Weights of a small transformer language model: no biases in attention or MLP.
MLP neurons of a small language model. Each row is named by its layer, matrix (down: output weights) and neuron, and shows model dimensions 0-255. Each number is 500 + 25 x the weight over its row's rms, rounded and kept within 0 to 999. Numbers have three digits each. A neuron's up and down rows have the sign that makes its largest values positive.
Before each neuron's rows, "fires before" lists the tokens most often just after its 100 highest values on Wikipedia text that the model never trained on.

fires before: ":", "2", " |"
L18.down651:479446507475560509511540536511490485483500506498501488498512520469476477497499543480505472510470501510527542486488494490566524521504463558528483478537509522453504498465474501496498457523455459533475496493481521502511497536514477526560508487515461532508539510535514498493455538512517511480524500502464521500559509467467508497522498466503472483513525484536561539517504499508521468499512474517525492486534515513476524528464508493500507514478476517534459490508525496521542467472525498496523461469524560536501498499520476563490510481472443512495475520519492519511517519435517498524505469516500503509499510439502518471514479502528495545442522491471521443509482499534498506505521499532530483508550483512497468504515523529517466497532463487516521484503484496534517517563488518

fires before: "1", "2", "0", "3", "4"
L16.down154:553490525499476519474518526442466532511521479539533504500485505479489458484511475464508505490486529517525516477455522477495490500477475533495498489528503523475514493488434508493496461490497467497510515496497511534444495465484520517490513483517492480465498488534502555537488538518499519510529507517529470463522464487453506520505516456491503509481487481483484473503542496478526511482450530517512486483486504459464506540480517524469496504504516503489532464525501469518478471463485497486462486548521517496461527461495491504475519462501471486491473482484542539478520510429462486517505541538470490520502548462517506528506509539522514484484501491467494489505478446493510499530467479466504521504552504515456495541525505486540456482485491491471498519458522533503476521486518493

fires before: " |", "0", "1", ";", " "
L13.down1122:500509517505483478498480479506483495499482470544511554519496522499477515504498509481480486436441534532477462525462497488492515490541470517469495535530531512523519539512489499490490475490501455503502517482542489538557518477486475480493472473489509502489476515499517482487482488552510569498477487518479519497509459489451492512500500517479502557518499526491458503516517511512524500494469506573493500483503566489484500537526502507506490493501483476508514470492490476482465486488495523502484513497490510493493530480508533517505453498498513521499534550507504493471493507527476521511508490556497505466492509481485504540455443509512508499492512516480488486471474499498485537511490526489497465487512532538492537507468517505487516488502497527483517539457535523487515499533492525

fires before: " ", " |", " (#"
L18.down871:514484508514530521483509529487523491505460532505506477449530535489520505530541455451454479506512492489499500488520472514456539495472460485500483495490477479481506519511540512494490468503518502487487497498536504508518489500502474515514465506513554496506522534493481512470499492492485504498440497491506551528519484491531521486540490487484547489509522521513531531515480514563526480507511488537492492523469490495510523522470515523512517480523480470488542524512523497500503549512523495520517498472495501516507506527490514468477512484494500492483478564486535475503498499458495484523460471506471452469496480500497478523467516520490508488487513505512506486488479473486481460472480531527471498489502574499512462522508503493533497483535573500514572574490535503481465490464466477

fires before: " in", " on", " ", " as"
L14.down577:554514508495526466466511487493502516504518504508505465512492514482524493449462489533495529479507505505510520526520507493469497524566501499473557476454527485492489528499470516510509545507493516489469474527518489502533539467513519486535531501527479468495482504452440463486493496529500529525497480496480509491532488472527504526536525489531495494472495533477487508489502512519508532500506479518495495439474499486486494488504522511498510473459518536486476558507487491525509457492524472488464469478478493505557491489489494474489468526484466517500470455521497493544473464479486481503525524488523494475519507491453493469479478516515507478521482471488573474507469470538493500549511551518504457483487488529481510460508482523432520517564481513534507479528470466496489525493549473

fires before: " in", " to", " for", " as", " by"
L13.down948:490531477479547548475530470465490475485532493500504495489486479474532517454499490463495504452559516482517474532506508524545530484478474491534547508492483498511522495486482481517546545511463532501516450545497515492472522547501537477519488508488509506491492487505476542481517500489532480486488490489523499542505475452487507510466474490520476472488547514470470472506484524497501488484539514511467526521480496475484546474508536513482470487507519497493480472506510484541534477459517484511488494469451487525546466501503527518519511519525503507503472455480499524516546457497517547469522540511488558504461491530501491472517485461502501521455479480547504555489495492483507497518528501497495495506511488523481486518511493476525512446520517456524483459519475492533516530451500501

fires before: " ", ",", ":", " |", " |\n"
L17.down958:482527496500500553502517502516473507483494456470549476514474463438510499511522537455516458497520508529492544478485490493506519502518507496491487516495508524501476528494505511517485509525499494494511489493492479463499504467528511473513515508521487501478533483464492535466474499498491534518531508506481496500504505512532544487503528488489488494459503515498514536493515502555527514485487541468467484493530483464514521516476504522501488502470531491526472463444468488491507527500522497516519504492495569494459511515531512559504516503501489517519501535511514453524517500451484492495490500491483468509488514487514519493485522489504477501469508484477506481516512468517499490470542447485510498466505519509519436493487510457507544477504530530496523511478498489518483512460452491

fires before: ",", "\n", ";", " |", " |\n", " in"
L16.down466:478518500498492517445486482486502525489470519488522491508466495501500489491498450430490459486475482521463522488500517503539485474532480487545493515492461511500508484488517479505478498467454463539503511475468511537498506505513468521459486506515455518476504509504516507485489461473533448466457500517448492493498490508489500464528575504513482467531514509467507530461555531512491512497529514473526504510495558506456474513480547511495487555499537480508487502523487552494511498455511459516485512469508480508500517525516498529551528477490499514474533541457478512540492495522472507528538461507488468528470473492528444499514516486479490479476484495496509521529551452511491476501516508467493486556545508506486502497462461474476507511549510538471526504505540529505507530476487498

fires before: " |", " (#", ";", "–"
L16.down876:540488516442543547525481438499478525493489482490514552515534498518503512517522517493467499473484482500437510493518500496477514489521496510511496503530518514531469501490498517486490526503483473494537493512536514506496522457516501463502515491499486496472514460538484488462505502512488508462487506477507498487523501480512485539526450468477474475522533468479481536518558521556467500493496449501546509467503485550462497512510484461492499543513476486486518446485462451486507498473473506480516490473522504506503497491491504563557506502468476508477476474526505474480546500587509497517489472505543506471489528484451499514460489493512510518477530530461520463518496483512515462519480494497501483528478516478452477540508530503454500511511499523496506539488474502497514513503523503

fires before: " |", " ", "):", ")"
L13.down959:499486509497452504492472502555466488479495507483481517518471519510460511559519490447476472463538515547483480513475479499447485497481473523505495529490552504513498521484467498519510528507495458516500505499530517469501500520471504511458460457486496487484532524487508500493513529511482498470471530487508499448477482489470527503504547538496474493466516499455475489521523492547534491479487512515519465455476515490504500522488475507491492524520502475496503501521495491514474461493559500517554485476488545510511538527479535539492446502540527560493522552551489482517481506530495485521522454481459539453506538479521444519483485460508485508490455466519516516470515512511499460497485520471498487505494487536459527488497453523506532442469478494456495479508529509500500485488505496